{"n_layer": 13, "vocab_size": 11866, "attn_scale": 0.125, "beta1": 0.9, "weight_decay": 0.25, "lr_head": 0.00999, "warmup_steps": 299, "dataset": "wikipedia_en"}
MLP neurons of a small language model. Each row is named by its layer, matrix (up: input weights) and neuron, and shows model dimensions 32-287. Each number is 500 + 50 x the weight over its row's rms, rounded and kept within 0 to 999. Numbers have three digits each.
Before each neuron's rows, "fires on" lists the tokens most often at its 100 highest values on Wikipedia text that the model never trained on. A number after a token or word is its count.

fires on: " |" 32, "c" 10, "che" 8, "ly" 7, " can" 4
L5.up430:553512555498465510457437528501489476550533577539460530535547507531524470407500528596476541562465525493532434521502426566575481411479607461501476481527448423508515462634484513464510565565417515525487467498535577511536583437535442428524474513443557542465481454549422595555504468573425398544459527494539441471419567541441517409481473439572468436577605547361506469476473494504503449485474580452537558493532468554474549450475497586536468530491506482527521496444505465503456486612579485504460544566513451468392466572511551501485543546533517535483443506531476444387497482456568572568505472605407520487432560539519420544446481430392501482516548451523539436427452486424558455429476428444578579453527491481551517558594504400426472479538466520463472487529509458453500449462431496

fires on: " |" 47, "," 13, "one" 6
L5.up445:534416565462528544481469534476488463617505485558513492507537518512530422419452515456426432587479550525444482522389516522509547377540591505482499610492472455501452568615478456494548551436530520516511531355513494529380487493477530557562507529452448543498437538495433546502531482514448437598497407497538396538538442553399426521529450477560520570563522470526499514519517473505507453487570568535497506580447452589474522484443465573474529408471517572404524440467464517557477509545566551442576544574524486464490547479556565555495538555495515546468470469564494438372516379524527438500451543523410539423488566523512431509490492567527547529413490464466476532536518581512521382484507509497475554413425519486476557584495511503364493499465526424435571435532490414614512452536501585

fires on: "è" 15, " :" 13, ":" 12, "'" 8, "ort" 6
L2.up61:599640476409518535535505492429476478460407613472466457475518423497466515551499435389609439607484476549394459425611400547517541530524449468454420527547528556540393492506476499442498577478440591566439455520573493565458514464531477451513514473490478505416478504482466519421456403465466488500567468464530517487515485507460575590513551449535530486518501566489515446506549532484451589596498497523510472522529485495470544449452465586571584469495527526424449556483596554524539571499437472451475500520457552490549575462386512496450502513465539496473484505431504509423560489558480471535512527474521560471577548538375493504551506510468573527555467506452487477441545515548618500414577467505578467482511429502512491552510386527411470502440513524557417486490537505576469551442544541

fires on: "," 42, " (" 9, "===" 9
L8.up710:509554481398520458471501495498491530637532490527455463499405570455450624489559470417585459466480572554509575403472556489500488501475413487545508576475581480512474498518493521501403581480528458512520449511543422456509472542431472561544468497581471475425448446482537516588544492622510477375475604494565454459422486476448473454418498548498509478412397485455496523509514511540413569470506488539529480409482557595525524510507536612518497523473458469423495485503478432602489392529452560413514566479475494435393410529507525499562467434500521505418547475496551539493487453481509466429579487526476455543513572475575523455528561517387519496438536511541525497539451484516533504501546482480520482531553482491470456563593441508448543523461384559490494436405509481520473509559504478

fires on: " f" 23, " fall" 12, " mi" 9, "ear" 7, " at" 6, " c" 5
L2.up37:522546547478525568404556461476510554479587398527443502413476483556399390463441482475472452535468475538456407478433541555513495413426485450470478517539429523546524480464529488571484587486597431487522400494545475499534517492507535441490465608504425543572443431504443527500476452548512453459512503610528467349511474455500495551484563507512495559450618505417566470429540465470495559643490537486500491431434488434479487501442498514582543626496572495499431472499588458481499555513592496519475505515513458433539512558489542422532546454505438525432512530448491558460469398460512491445571499547473465430478494513519563457638525575527463535416492546484494439498414401464602552523533492529496555433463463519534527494506481503449470567556549512485500581490515536486529527543493387

fires on: " of" 30, "born" 13, ":" 10, "-" 5
L5.up834:490492486531450477571513470505444520518512504421474511486378524559512489542488502531494391447478538508489477478450499514451361509506488454426502452503533493531546428474425573495473457442476463481521488493488487562492520510547572462365504541592649406425568494533398514497531525507495568469494475462529503461557592599481509461455608519537501561515439520483551473586476547519545475526462572548472526543410474512450474417512496518506477497496502520535457623483490506522532432556463452473450467514425449521589528499577469420430543469402469408482468428531341489528516462526435510506592521590482498438389522518445460552440433576557416450452427553529565562485446541515468558453439549515536524509510515564468547482395454516455479432508488549531468491596539434555537510431487394

fires on: " of" 35, ":" 11, "19" 6, "-" 5, " la" 5, "n" 4
L4.up650:455513499551462506566505480559516482559607495500592535496446504509542531486476486511505478362488630454508472499488532574488442515590500399523425523518543543463552514613476463514483505549527511528596492502549390473521496477496546466355728470454490446476559470404486549507555538585479552608514502432497502497463469551513488513493642461544565515458450546529502520514574562486556548461503475516468472501499555510527389458536490535554452547542459541520407517419553442527512492498540554506451517471538409459545537528594512439449542400474542472564481626526353461455482444518455463482509483528446519482498645564503441423493477458371517506542479517554556518491551492475543437482445503541451512545477483461494491540430535518424546472593466568461488507515576365461500468487527476

fires on: " on" 16, "uc" 12, "c" 12, ":" 7, "sc" 5, " of" 4
L4.up542:550495505482523524522542416446551530512451500531424574415539503548521524567498530527517495425472479562440532562406452464516396473535542460443448491569495522472493421456409501508420547491532543504427566554514454517549457521505452490524703439393436450514574504470486501508511531456521518515505486549498533505465461550471426499506589501494560570519484441472498507553501474498598404437502551507531490472516411563444540510505553458497428466487516549557438563600564481463404572501451537487470524439500537489510479494455544519442524429490521479494475523524475450500533535441432505424533467515529534456439452587465482549413569464528385647569450548566605535467477484523513554479537533523494502457486462496560430482456459464436442464439489462530473475490491448471568656463502570

fires on: " 2" 21, "H" 19, " 9" 9, "e" 6
L5.up296:475567491513407551597486449463536374471571540522491477491505407438587482467515412423521484507531440466457469463527379495454465479486459580528552534468511496551505549511468550621617497469518558409473548494450515456417471544475490414438573522502391548463491594461549526476460432557534458494499524466526448464476468429474455508507565527506501570509515507474473489435563532542497591462578469552573569546444535458428476497561580454480454542435544487455558551560526470464429607525502570439545478469499485530531538570609460644554484518492579439471456441497500436437496495485469388483496518412552500467524566440449499594564458507509470452541543475474491420477511461563490496400440426516535610472456559539451518610437599562522509528496527565524577545460531461536548500540483579

fires on: " f" 35, "s" 21, " s" 13, " p" 8, "f" 7, " into" 5
L2.up385:461486462442521468507545453466481560439562445536550505497510522511567422495537505443545425567485503489443466467515465507481548486466466449507448467515434447527447607587547636484417604525540569417484454467450526544540488516514542500483558569543400489587412508509464561468507487501466479573493531391487520468477509586497513505532506451590546486502535526427498546492555469551519466555561461444520490424482540544391537483445447534540503449494509505470515590524456534512620548540498545540537516484490442404452520475437403488441512491503555577493497429514494473439473457530421503445544665518424521579426474503531532471370530503461585473426494467417535508475489546554561586457438429513496538488558438527556541487483599502444498534492505536514478489454471483521532456493538413

fires on: "," 32, "-" 15, " of" 13, " former" 5
L9.up543:549491566472569492455529518523500547487489401566505609501560538580546433470547578536469472506454549530462541474502509511512541462474453541504476547472483535426477449554551551395464511484442458502542524336527464518452570529524430505555512519541442540446534524533474548480505520521470485539606505463472414491460462495546486520459467508548570585499460511570475562389473486527573428418443495591446464596480489532602470447436376499452397447582495560488519561515492518475470525504536529531594556508474461483494482544461498467493500399504540472510419484562439584448494488493526522456468526597454567586425516457483581482527467536447554542422460483499522548475545538518428398453531467505529492441591419495561426401537468449430491461628483485581502493563481531584540521546547474

fires on: " and" 41, "of" 6, "r" 6, "st" 5, " out" 4, "," 4
L9.up247:533426546510516475456561495527497484526593464505482436548526530437524525432454487435509501433476525579492478480435474550522509492486521515492553535410557543508486484404522522518544434510491470418497534528531593522382539498591554616460461579464475619498564543553416515595462495546450452595525507514563510369505469631469507418524421474439495422560543519564471485395430534607517566465529439408543542466479503561505572384472559531435531468572569469466493473451486490503483541548453492570540524526549549403467600501614555446477472469576455499552443456433517585528528467482490483527459519551437565377503556596477522545532523491539523466508527461479430506493414481446512412456510550508537452457447465550538586419483537473411415515451543559500459477474613425545479447444477454

fires on: "." 25, "," 19, " in" 8, " ." 5, "\"," 4, "==" 4
L9.up865:460450616466454458530480618480404515520472535492512464499465460480518594489525502488461535535512491402446461397501530545517556477487535474463506531393527450467513533528604536577558517411489499541615522524478460561407433494442488492523448506485479555481539543538452509515656560487547527545555531524530468477471539548569402425484479491452528435549469366489496485473514547504523477393428451404433630592498496511464442455438554444484496459518517584437498527367498473432464496552482526525519502515427491468469555425566499550531454497491482447484548491587477508461489471541379553536510615546514422533606507504449454496511548458537459449457510527447574520524455611524566504501453566545515503536382453448545520494520535530482471533523469563539440528531486499477535469398517545

fires on: "J" 23, "ed" 10, ":" 5, "j" 4, "ted" 4, " car" 4
L2.up196:476434546417441508483544538456564503616450441386432530470381445456578547523489488478444509493413527517526478563447516501573510459487545434520455446497597525569433555581535518428465488527462529417460494504531533428506572486425431516558470492503555559532597584487582573572562505449565503562520540451450512536499500661553501438509477509456528606466450527489517419489613450430401530608585551512494459508489556478527565483569486521542453513521427536442590466447522478511453526534478441531592515413539552464453519508493472535534493515528437534513485585495465591496563453533488459487546451407493436501535506506512506531375465540476458547513424474530507547549541566506477491516451415453432562410429435485464386490495550481512448494584538530544403555540474477477497402488472525

fires on: " s" 62, " head" 5, " pass" 4
L2.up881:463520468480545534478505425491425468544579506533513491492524516473537447529518517516509426517459604453496530459459499541493549530477677565529461431469582439490460471539551478557519529497497531540443360465452404550549445526523626455606436520527467527570459528516460588501554562486507471398566453491478475430441540521489462489449520511577500533556552453454475487473563512503518517413477559494490546480440462480392473428421476551556544512559511487419463567509505459504594566495546485533502493431517480508345515449437597529380479462449479538486477574477501529479509485514436490505502578438461483504466461513459558525562413455641520491533417492485575561458475510489575464582512516489498552446475423433485463525460413542464473581451560508495453570464500496569515483512562436

fires on: "===" 27, "==" 21, " =" 14, "|---|---|---|---|---|---|" 9, " ===" 7
L2.up921:466519553421456402502618554464466455521574543510450507459428468419484469522557574512476467453446454512539545575543455538499496417429490535513383487536503491507559551511472531475544513490522518529518505508493425502477421555522526515491499531481566569560466460482520536561558509516424416523457540509485502419407462515549548463487385485555520465470445501501513518525538528524472428477553587545553461494461476555460447480467501532477399500494594589518482495397493507522520455508416488574497521525522412434434490506514525502567568443431468442540566458562472520315572511485511486496503446542462440504446509542458617417394536537543603487472538466498471555446501575484469506556459430485600522507539479495419529363552479592479486506509430567419409458534553613464510519609477609

fires on: "'" 30, "==" 24, " :" 12, "”" 9, "den" 5
L2.up358:475540503502614498456415493473470471549474607450442499484464426559468496452445527519585584573454526545459505334516599502496476453498522418521472567470521492431485567416523509509478531507508536557543453560564498576534610480489443429529460508469568506464559516536524471528478404455426531500539581545598422471434480535438494489512540452547504464567577520570429492478477512526473430485476420479560519541487452515537461463449502524497471526402454465478480553503532513430433581532504514491563531551416543533499469438431544510422560528566497494528452565524431603463573467542520463541554452453617536595518571620512435573521499499422580554547470452506543510567520536474527449560513425595512467553518487471560409501529456483521438376471491483541596519475513449567570452476546498

fires on: "j" 25, " International" 15, " held" 10, "ed" 7, " with" 7, "act" 4
L2.up471:551563498403512497394541436445585528478494520469418435485446500597511485487489545446455389494513563532486533499564478545554491520447531474446469524469533478479555507588542473536471438503517430485574504466512401532350526408526467515532533452486524514445473506468540562486453503429537586487431524453486457549415567557585540469498528509504605554489534459527500468574657454464500500444446488547499528534441451426525541437555481628522552427539572521462535477504591535498492446544508400525488499437462483453505487488451511504586481472506430514504470558449575456419568506539514490521509511474468572510636485540504542524576543544447514508555481497512446536546506504536532504489514482449504597523455385511461510566542513590577487452550553490598363578577480499446500461527460467

fires on: "," 56, " that" 19, " described" 7
L5.up83:544551592512440421525552610507542591498445418557495507485461549469639541535433544431476519441475512534461519502502558515518367558478389523439423443414508467433492508556549613406598535559475551438505525459521522587414426447440544467474524493494443530474550454534516509542580468448562444495466476488506522534456464576496488480577490464447490527531483520542466532486586502582459485502418478495478481510469442500551418507357531572456466483531423520447519519557564484458528469514518498520494501532443440399462573447485501493529474436509546482526466468512454574530589532425476490463457534566596446452548530435493575498595542532549524546456495491446512401498487507503454533441511590568512483547500404436544496506485500557550447570584563524474548485546454492468535388488498541

fires on: ")" 26, "," 22, "." 21, " and" 13, "'" 5, ".)" 4
L5.up561:607545546508485408509524545470524535479542504433480466569457494575575546485511531484415547466445547541502434359410454501446471499560422474477416468557613498477538507470554579472510525517438496504528525495514447570466472460480477569463548426491476510502535447519457490460493396420561453494518454548491452545383428462570431557591485472461582427500446503474354527504510513541532581485526445463580564506421465551457458475473462502436478472605455593525570471508508488519526442519568551439493519485489420438429529481424591405506508534516416480458448439461514527539611481508547448500491429461544495527475487471490604395518498519574495507516567549573533478506441520589420506408599549556436537491418517544555466395524533570577475533610510443540522361489487524548455488464579462

fires on: "," 27, "hip" 8, "is" 7, "ag" 7, "ie" 6, "ach" 4
L4.up27:503469518485493518359564482449487524562604521512495519422504534542509512536508519533537534519458377475456610461518444492500481427656477498565460475515480525470536434464504520517507497515541462488430553520534584503545483438432493450400662497502415490597529430555461431499490524450469503460426508511510488467465505467479453492532503481463508493418543458474516530498453513435547587445557478513484445379438633504478471508468505476430381559491524509530520494467522503525489580525479501286457449461436617502447551489376501502448462459534606557610444534491478565452556495530505469529558521467424513512494544506529522527564534527399648531540565483520489543525486521518483504473560487449580448493438553574448473561497544451536541522508537386508513515544479499483556509522463480

fires on: " (" 35, " Total" 15
L8.up35:473450453557449487503405489479438495554496522567479484497446480527481606496536479462438469542542565538445553497432534488463509540431505450504503491519533558627464473484528484389423526557456445425443513507528454426468392488559454503559407517494446447510547518527437526439540507672531501534477481516582519489540442618466473476439512492467477583384476518414554524541517538432446480486489520524458488426455501516534418486607536579482466484433472497451548487528474442551576355591485615464571551511494553417476402411487524522424484516507533545533503497419491540504455464532528551554485402558528519503496461488498516469600529466434539465488552469510598593473592499469512558503545500520508478467627509578456477501647468474476470514482577478506499523419416534422404448546558543